{"n_layer": 8, "d_model": 576, "n_head": 9, "n_kv_head": 1, "head_dim": 64, "d_mlp": 2304, "vocab_size": 13250, "activation": "swiglu", "norm": "rmsnorm", "norm_place": "pre", "norm_eps": 1e-05, "positions": "rope", "rope_base": 4290.0, "rope_fraction": 1.0, "qk_norm": true, "attn_scale": 0.125, "bias": "none", "tie_embeddings": false, "parallel_block": false, "init": "orth", "init_std_qkv": 0.0241, "init_std_o": 0.0299, "init_std_up": 0.0345, "init_std_down": 0.0345, "optimizer": "muon_hyperball", "lr": 0.0133, "lr_mult_qkv": 0.4, "beta1": 0.95, "lr_head": 0.00266, "grad_clip": 2.0, "warmup_steps": 148, "schedule": "wsd", "decay_fraction": 1.0, "decay_shape": "linear", "final_lr_fraction": 0.0, "batch_tokens": 131072, "seq_len": 1024, "doc_mask": false, "train_tokens": 1125000000, "steps": 8584, "dataset": "wikipedia_en"}
MLP neurons of a small language model. Each row is named by its layer, matrix (gate and up: input weights; down: output weights) and neuron, and shows model dimensions 480-575. Each number is 128 + 32 x the weight over its row's rms, rounded and kept within 0 to 255. A neuron's up and down rows have the sign that makes its largest values positive.
After each neuron's rows, "fires in" lists the words (lower case) most often at its 100 highest values on Wikipedia text that the model never trained on. A number after a token or word is its count.

L5.gate1664 [ 90 125 129 164  77 108 107  99 166 136 141 207 102  85 111 123  74 166 150 134 131 127 123 144 135  87 111 131 160 131 218 123 121 136 148 131  54 138 120 139 101  69 135 123 163 122 200 112 136 158 120 151 100 109 127 124  88 141 118 103 167 107 163  97 136 118 151 146 110 118 149 100  90 143 141  96 118 125 120 185 147 129 152 175  54 156 119 121 127 130 189 121 102 130 162 111]
L5.up1664 [181 127 124 139 152 149 104 128 192  93 113 115 135 157  95 140  77 159 165 163 126 208 122 143 161 164 121  78 154 157 143 111 115 107 100  94  86  65 147  95 139 124 128 206 135 127 139 182 161 145  95 165 130  94 180 171 106 146  73 123  84  91 130 127  98 181 123 108 106  66 113 145  98 103 194 155 118 127 169 173  93  97 124 134  82 119  98 132  86 124 165  63 161 129 103 126]
L5.down1664 [ 88 220  93 148 103 119 174 165 144 113 147 139 170 112 171 107 123 181 159 138 169 134 171 108  96 138  65  70 108 188 155  96 144  95 123 161 142 155 141 182 140 113 141 131 157 160 133 162 165 136 147  42 137 123  93 134 165 228 109 167 167 158 199 164 118 156 106 150 155 215 149 111 122 129 153  77 174 199  78 137 150 159 139 143 102 146  97 129 150 131 110 175 129 130 125 180]
fires in: "had" 22, "as" 16, "who" 12, "was" 7, "those" 5

L5.gate67 [209  91 144 133 130 124 120 172 122 158 126  90 190  53 166  73 178 140 112 119 179 135 188  65  99 130 128 117 127 110 131  65 149  97  92 183  95 147 161 109 198 150 110 139 113 163 149  99 160 144  58 107 139 159 173 136 117 130 140 132 100 151  62 164 109 106 132 111 112 127 130 174 150 121  71 160 106 122 111 138 129  78 134 137 102 142 151  58 101 131 116 136 149 159 136 111]
L5.up67 [112  84 158  89 153 122  99 129 125 112 147 126 141  82 171 167 155  94 145  87 118 153  59 190 118  79 117 163 157  96 163 161  92 207 117 161 118 100 107  76 114 117 131 159 139 119 137 204 127  89 102  96 132 104  50 181 140 131 128  71 142 110 158 136 148  63 125 129 149 114 114 180 127 143 182  69 183 117  97  82 131 121 128 102 166 125 185  89 155 120 119 169  85 112 132 141]
L5.down67 [144 132 137 147 103 144 131 153 134 154 153 122 123 176 132  88 150  95  75 119 102 145 191  70  42 192 123 118  93  95 101 100 168 116 124 109 174 134  97 114 154  84 132 124 144 119 126 148 167 146  86 138 118 165 154 103 158 142  62 209 101 158  85 152 160 158 179 114 104 173 143 114 126 127  92 146 101 179 107 142 179  88 120 167  89 125 105 188 159 120 129 152 147 155 137  92]
fires in: "and" 34, "who" 22, "known" 13, "or" 6

L5.gate1937 [114 142 120 111 116 102 124 118 179 144  99 150 112  70 118 170 141 155 146 124 103 138 117  81 195 167 152 118 152 151 101  46 191 182 147 153 108 134 113 116 132  62  71 126  66 154 138  75 127 191 112 142 109 166 129 152 156  82 111 110 138  87  73 121 130  89 141 185 163 146 102 148 104 132 145 106  69  85 147 153 145 162 122  84 134  91 138 140 129  78 169 142 173 103 131 147]
L5.up1937 [152 127 100 147 148 118  76 131  95 183 222  86  96 100 152  79 146  64 175 126  98 111 110 141  62  79 191  65 126  72 157 196 187  74 137 103 127 180 115 119 137 135 104 158 155 115 149 138  55 138 134 157 138 136 102 166 156 107 156 125 129 115 169  98 141  99  98  58  95 136 128 104 147 122  53 127 113 119 121 111 134 104 156 157 174 119 117 132 100 206 139 192 109 118 111 103]
L5.down1937 [130 145 172 149 182  89 151 174 145 122 149 133 123 190 122 181 118 205 107 101 120 167 120  61 151 130 183 149 148  97 161 148  88 109 121 117 106 121 122 150 144 180 155 109 166 124  81 142  53 121 140  91  90  88  85 127 130 117  58 147 143 135 147 149  90  69 168 154 188 144 164 169 138  88 100 130 156 133 126 147 142 169  80 106 111 102  98 185 112 154 109 138 116 143 104 121]
fires in: "in" 85

L5.gate1534 [110 102 128 153 144 160  89 156  86 178  79 151 192 129  69 145  76 168 139 120 116  83  85 155 160 167 112 138  77 156 151 127 147 175 156 163  95 124  73  97 143 126 126 102 212 127 206 180 157  78 124 112 151  45 103 148 119 155 139 160 126 149 107  92  87 128 110 119 117 135  64 159 160 112 122 133 140  98 155 100 128 162  99 110  98 125 101 135 158  70 149  96  77 154 141 144]
L5.up1534 [136 179 115 145 110 120  92 129  77 184  90  99 155 147  72 117 160 112 141  80 154 156  88 128 128 147 174  91 131 147 155  60  92 163 137 149 131 142 122 158 140 159 181 172 180  96 102 136 163 163 169 132 133  53 181  70 117 120  81 138 138  85 115  95 152  99 139 106 178 106  58  96 157  96 136 125 111 107 179 159  53  91 131 169 165 141  94 104 110 114 181 101 158 138 132  97]
L5.down1534 [154 125 102 171 135 116 158 141 141 152 120 102 144 138 210 166  88 165 107 159  99 108 153 165 145  96 144 110 111 156  72 136 145 114  70  80 108 147  62  98  89 107 136  90  75 158 155 126  94 142 168 207 160  70  88 160 131 166 163 132 135 191 110 143 112 150 150 144 126 109 114 135 160 110  27 102  85 151  59  57 140 142 200 112 102 149 141 136 129  83 163 105 109 137  83 165]
fires in: "later" 27, "some" 12, "late" 8, "more" 7

L5.gate653 [ 74 138 155 143 161 175 119 172 200 107 126 156 132 105 142 112 209 118 123 110 143 132 125 128 181 127  80 110 134  98 145 156 189 187 138  79 140 113 163 168 108  80 169 141 146 193 152 166 152 121 127 130 107 156 102 144  74 120  66 105 114  79 138 178  81 148 134 155 171 198  82 207 124 156 102 145 150 126 187 138  95 143  85 150 105 142 133 148 149 162 129  82  98  70 177 148]
L5.up653 [170 117  53 120 150 147  84 122 149 156 134 146 129  77  75 113 121 131  66 146 157 106 119 104 137 153  75 138 113 161 155 128 150 138  55 102 153  74 167 125 102 126 108 189 203 168 206 106  84 101  87 126 128 161  93 165 150 183  92 129  91 130  73 141 162 103 110 160 120 175 150 133 155 121 156 146 122 179 168 144 106 132 113 104 145 103 117 105 154 228 154 130 117 125  96 148]
L5.down653 [177 143 108 132  98 173 186  91 176 138 111  91 150 110 121 128 112 106 115 166 169 135 125 112 117 192  83 130 130 138 104 126 207 180 100  89 100 105 196 135 155 159 164 110 131 159 109 106 167 148 142 112 155 105 144 105 106 101  51  98 128  95 174 146 105 100 115 161 101  81 110 102 159 110  92  72 139  88 180 104  84 120 104 121 124 130  71 173 134 122 144 149  97 140 181 162]
fires in: "that" 46, "which" 27, "who" 23

L5.gate527 [115 115 155 182 112 137  97 133 141 151 124 165 117  57 126 191 100 133 117 162 188 136 156 108 108 123 135 167 102 142 175 119 121 101 112  99 171  91 166 185  96 105 115 118  71 109 161 169  99 114 129 152 103  96 103  59 157 107 180  93 120 109 121 120 150 143 146  83 120 138 102 169  47 128 154 181 157 152  93 121 126 115 108 107 133 100 171 154 121 151 160 119 139  39 182 127]
L5.up527 [119 141 131 165 146 116 131 160 119 115  87  60 134 110 129 135  96 130 136  94 124 166  91 111 121 111 123 129  49 122 177 142 118 116 151 144 110  63 102 159  77 134 141  50 165 126  49 169  88 106  69 135 119 111  64 167 203  55 129 142 104 126 199 130 138  87  68 129 160 144 154 107  81 135 131 129  94  84 114  82  96 125 114 122 113 167 188 116  96 131 137 192  84 149 153 169]
L5.down527 [109 138 102 109  95  80 195 125 132  56 134  93  47 204 150  82 119 126 138 138 118 146 154  89  98 108 124 142  87 133 115 125 141 109  74 111 134 111 120 154 159 130 104  89 121 136 171 154 121 111 112 141 114 104 100 134 121 178 132 148 106 178 131 129  91  93 104  95  78  87  99 149 100 170 141 105  97 148 181  95 125 162 158 173  99 136  80 122 139 153 142 116 113 166  89 127]
fires in: "of" 19, "in" 13, "named" 11, "as" 10, "at" 9

L5.gate217 [148 116 139 146 146 109  81 127 101 113 167 126 101  90 119 134 120 181 148 104  83 111 201   9 103 110 137 101 100 192 129 151 146 144 146 124  67 139 129 136 181 115  91 118 114 159 118 146  74 141 117 119 121 110 136 140  85 118 123 132 104 132 126 120  56  84  76 136 165 167 127 132 140  93 149 155 123 147 129 150 113 158 148 123 124 145 128  98  89 191 118 107 123 157 156 158]
L5.up217 [145 145 142  79 141 139  94 102 157 196 164 144 148 160 147 161  99 103 164 147 123  94 159  87 150 119 138 116  99 148 129 124 145 149 101 158 105 123 111 104 129  96 202 133 116 137 122 120  98 131 150 163  74 116 159 176 139 136 160 162  88 168 193 115  95 145 156 125 139 164 101  31 157 127 129 116 173 107 114 199 172 103 201 176 109 118  65 108 152 181 108 119 129 154  78 164]
L5.down217 [112 174 123 183 164 106 203  78 100  92 117 115  92  99 188 136 109 131  73  86 118 205  73 126 118 143  79 150 168  95 200 125 205  87  90 117 122 166 104 140 109 134  88 180 105 125  66 174 126 130 107 121 198 103 109 114 113  83 119 145 107  57 126  98 105  89 137 172 126 164 112 145 152 115 136 116 111 164 175  90  86 148  65  96 122 112 135 132 110 137 165 103 146 158 114 150]
fires in: "in" 89

L5.gate188 [210 105 170 156 101  70  99 150 141 112 122 126  94 190  99 100 145 137  82  72 134 166 124 135  81 196 154 132 108 110 149 173 153 121 178  99 121 151 140 147 157 164  99 113  67 129 106 161 122  97 139 100 209  83 121 123 148 156  89 172 150 179 116 141 186  81 184  90 110 169 170 134 145 150 152 136 156 108 135 137  74  79 100 108 207  73 129 173 166  95 177 110 163 149 145  76]
L5.up188 [177 162 112 185  78 131 100 158 185 107 161 183 106 130  98 112  79 127 125 184 139 177  53 157 103 138 141 178 130  90 118 124 169 104 132 172  89 106 107 117 103 178 127 123 107 137 140 135 123 156 163 127  96 146 150  87 148 121 121  88 124 120 170 158 129 125 139 141 172 135 111 183 122  55 180 111 172 106 163  84 218 121  96 147 104 129 172 100  88 155 105 144 123 176 158  90]
L5.down188 [119 107 169  99  68 147 222 127 101 173 157 120 103 181 141  90 108 142 154 111 108 113 139 181  81 145 195  46 135  94  93  97 106 152 161 145 138 121 101 128 151 131  63 104 100  76 168 128  94 166 148  89 156  90 108 153  78  52 132 157 133 152 102 172 162 164 154  55 141  70 186  91 116 226 165 119  75  97 117 134  98 121 100 141 131  94  91 102 147  83 108 181 144 122 102 140]
fires in: "the" 69

L5.gate1531 [ 87 144 141  87 101 125 108  94 115 151  92 119 183 188 131 183  78 159 101 147 123 109  65 157 104  89  53  93 144  97 103  86 189 214  46 118 140  87 108 175 199 105 141 115 128 151 154  96 161 132 180 147 138  88 157 112 135  89  80 128 148 134 123 160  74 187  81 186 119  94 127 145  50 124  85 139 101  99 140 179 107 112 122 121 170 194 165 153 134 122 153 140 135 170 128 108]
L5.up1531 [107 105 153 113 130 141  95 153 118 116  80  86 151 106 135 137 110 139 144 132 185 152  86 137 118 136 165 178 169 196  96 170 146 131  98 122  86 120 137 134 163 149 138  98 120 131 181 136 171 128 130 124  94 101 105 148 124 112 110 122 192 119 108  90 150 121  67 150 106 128 123 116 108 113  58 148 115 107 140  94 165 133 220 106  98 149 107 160 178 136 135 182 160 197  73  72]
L5.down1531 [ 68 114 107 101 193 166 169  84 154 109 166 124 142 152 122  67 149  59 109 157 122  77 136  97 152 112  98 141 157 107 135 172 107 134 108 171 125 152 111 142 116 139 136 197 195  86 148 111 113 156 132 150 109  76 132  95 162 156 110 131  92 165 105 137 134  81 148  85 135 130 163 106 133 157 130 113  52 125 152 129 129  99 114 155 175 131 152 116  73 158 135 121 126 167 120 134]
fires in: "to" 55, "the" 9

L5.gate1056 [222  81 111 127 106  86 144  96 109 145 143 125 133  76  93 125 164  86 132 138  76  92 118  93 129 125 116 100 110 130 191 199 102 144 111 175 121 185 107  63 150  82 130 123 177 118 167  93 128 167 145 110  58  87 125 127 154  85 160 136 132 137 133 128 121 152 175 111 104  89 100 113 113 129 141 149 106 158 168  97 184 109 162 132 116 155  99 168 116 161 154 126 133 102 119 132]
L5.up1056 [116 159  77 149 130 185 137 145 126  96  98  80 137 190 155 155 128 124 120  74  71 156  56 113 106 103 111 151  65 151 129 116 117 157 106  63 169 152 120 122 172  69 142 161 102 115 154 129 141  85 132 158 175 117 161  68 137 192 129 180 114 179 142 101 130 150 120 137 121 134 123  93 172 175  83  96 149 116 105 125 135 117 132 185 177 136  84 123 168 153 172 137  94 123 148 144]
L5.down1056 [ 76  82 146 116  59 138 128 144  96 211 144 124 154 111 109 155 106 142 147 181  58  99 110 131 112 164 159 103 142  65 148 123 107 181 146 123 151 111 118 114 130 139 140 154 123 139 117 109  26 133 118 178 113 126 139  70 114 102 170 153 129 146 118  99  89 159 118  91 147 169  95 127 109 135 127 115 186 181 156 117 126 146 130 127 143 100 121 104  97 103 100 151 123 136 105 174]
fires in: "one" 40, "two" 15, "more" 11, "three" 6, "some" 5

L5.gate144 [164 140 182 113 148 134 114 122 143 114 147  84 139 123 148 152 105 112 143 124 135 122 189 138 118 133 157 103 109 167  72 129 163 118 159  84 100 164 112 139 118 145 128 106 171  71  87 130 136 143 114 124 128 187 110 158 159 166 188 117 110 100 149 121 129 104 160 160 137  99 137 127  84 162 131 180 116 169 125 111 168  69 140 144  93 172 115  96 103  83 118 180 165 148 113 157]
L5.up144 [176 114 141 140 156 155 146 137 112 153 131 131 118 123 167 170  22 114 101 148 119 162 130  96 130 125  90 115 110 137  84 122 126  90 155 138 100 118  99  84 137 136 155 139 166 106 129 141 127 112 205 124 123 195 134 107  99 173 134 140  85 188  96 141 114 158 146  91 138 121 161  63 143 137 132 201 140 171 156 155  69  99  98 206 161 143 132 102 159 103 143 137 119 158  91 128]
L5.down144 [100 141 140 126 152  82 111 158 137 117 148 153 193 110 199 107 168 105 158 119 178  97 149 133 101 147 111 114 132 138 123 107  85  47 172 156 137 184 148 134 111 105 137 144 122 106 108 162 126 128  42 174 142  47 158 116 136 169 142  94 202 179 133 124 117 222 104 173 154 155  93 106 143 133 107 104 149 121 142 136 129 164 156  80 177 187 162 170  92  92 123 101  92 119 125  75]
fires in: "to" 60, "continued" 6, "at" 4

L5.gate62 [ 92 121 153 161 147 132 132 155 165  74 137 127 196 108 174 155 124 115 141 154  73  90 108 146 111 181  56 112 132 125 118 153 141 102 157 149 158 146 155 136 118 154 167 118 142 156 149 140 202  95 143 135  92 173 136 151 156  81 119 109  74 136  94  82 108  87 140 106 207 125 112 149 153 136 155 134  76 117  82 153 109  87 208 146 117  83 130 147 143 161  60 109 220 109 181 142]
L5.up62 [129 125 146 198 186 109  86 185 139  95 143 156 148  66 179 156 155 126  86  90  57 118 114  50 130 172 142 136 152  89 179 175 114  70  94 148 134  86 159 134 157 108 201 153 102  82 142 177 159 146 146 203  65 148  91 118 163 148 117 174 131 150 113  80 153 115 143 115 157 105 120 113  90 157  94  90 120  75 127 113 119 111 123 217 108 139 141 115 122 111 196 193 132  96 127 109]
L5.down62 [ 89 114  90 119 154 168 129 117  91  94 125 107 112 129 150  31 116 161  43 120 106 144 121 174 132 145 149 118 163 107 152 128  73 144 148 182  58 124  99 151  92 158 112 120 112 144 121 151  85 124 140 201 126 128 177 125 109 136 130  88  90  88 148 149 154  98 136 129 104 169 161 134 136  76 128 126 141 112 126 120 144 192 179 155 139 138 125  88 145 127 118 114 133 112  91 114]
fires in: "to" 71, "at" 20

L5.gate513 [177 124 138 186 128 196 103 105 182 149 117 139 138 100 184 146 209  98 169 147 137 135 132 119 123 107  77 112 148  82 125 141 148  98 130 157 107 169 136  50 121 175 178 132  73 152 100 121  71 144 132 119 114 104 138 142 122 160 140 149 157 117 103 129 150 159 127 140 129 139 125 103 131 119  71  89 144 139 164 158 154 131  50  94 186 112 116 203 127 175 127 121 132 119 128  48]
L5.up513 [158  74 121 124 111 159 129  99 155 141 129  86 134 137 135 148 160 100 114 139 127  97 149 139 135 144 143  97 155 144 155 110 168 124 145  85  90  99 159 170  91 172 146 115 135 154 151 181  95 138 166 162 144  84  86 166 171 150 189 150  98 124 121 152 146 174 127 115 106  42  83 159  99 170 119 147 141 136 137 195 146 138  98 186 175 192 142 138 123 124 142 149 110 151 114  61]
L5.down513 [114 115 112  95 158 134 177  93 183 164 126 155 117 163 147 114 148  98  92 107 129 139 113 147 133 114 146 107 104 123 157 113 131 104 134 126 126 118 165 108  81 158 102 127 129 138 157 102 154 195 129 225 175  77  77 122  97 122  78 175  97 112 206 147 151 161 158 148  73 134 128  99 127  82 152 119 176  86 181 114 140  91 110  99 105 197  95 149 122 137  71 140 157 153 109 137]
fires in: "the" 19, "not" 16, "t" 7, "to" 5, "1" 4

L5.gate1080 [116 146 165  95 135 149 111 110  98  97 110 101 193  93 112 156 117 169 153 128 109 125 178 122 133 169  83 169 149 112 109 130 134 153 125 108 133 160  87 132  70 151 149 157 128 159 123 141 142 104 108 142 132 108 122 142 107 161 122 125 129 125 100 130 163  82 138  96 173 175 109 134 116 113 123 190 132 143 126 145 125 133 105 124 154 140 101 108 100 120 213 125 179 148 118  79]
L5.up1080 [117 117  79 126  99 134 116 155 171 127 148 115  97 107 140 106  59 136 129 142 158 110 176 104 100 108 132  81 141 110 165 129 164 157 149 140  99 141 111 161 179 117 106 114  95 121 192 161 161 102 121 137 120 157  73 151 124 134 161 136  94 139 142  71 176 171 143 132 139 118 147 151 112 106 125 152 144 162 130 183 127 119 172 146 135  54 150 138 150 130 157 114 131 156 102 117]
L5.down1080 [170 138 119  99 106 140  64 179 150 143 112 147 106 169 169  97 111 139 107 128 158  79 160  82 138 178 161  98 130 107 146  74 114 167 158 101 109 145 122 135 129 103 105 100 156  40 133 133 153 129 157 107 180 157 149  89 145  79  91 111 109 142 202  67 141 135 164 127  91 139 121 162 125 102  90 123 120  94 163 130 147  92 113 114  96 101 144 115  93 109  59 118  57 120 106 127]
fires in: "in" 38, "with" 20, "for" 9, "on" 7

L5.gate1159 [125 123 124 113 133  55 178 202 165  98 146 171 155 103 151  73 122 143 114  88 119 101 106 136 171 118  94 157 126  95  66 162  97 170 157 108 113 127 160  90 133 124  93 108 154 226 126 120 203 143 113 124 124 132  93 131  85 172 162 105 131 180 123 120 124 148 124 113  97 145 124 115 128 154  52 132 141 119 127  74 126 163  58  65 194  96  94 123 112 118 136 167 104 101 110 126]
L5.up1159 [120  83 153 101 120 124 116 163 115 118 109 192 127  84 127 137 132 186 125  85 117 104 129 139 172 147 149 157 110 118 143 107  66 120 110 140 110 156 134  98 143 194 144 139 146 136 127 160 101 134 104  67  63 140 120 149  79 155 110  85 134 194 141  90 152 160 112 135 105 138 108 100  87  93 162 154 133 130 181  47 144 159 169  57 174  76 114 178 158 110 103 143 130 103 168 131]
L5.down1159 [134 162 168 131  98 155 124 162 100 114 163  97 133 144 153  96 185 144 132 138  93 148 140 165 133 111 115  98 168  82 120 135 106 115 151 182 132 147 100  89 178 118 117 155  74 108 154 127  68  93 166 163 131 111 117 136 116 122 106 143 101 117 136 128  88  94 146 171 137  92 216 147  83 128 159 166 113 167 156 184 114 140  55 112 167  99 165 150  82 158  99  87  77 132 122  75]
fires in: "the" 85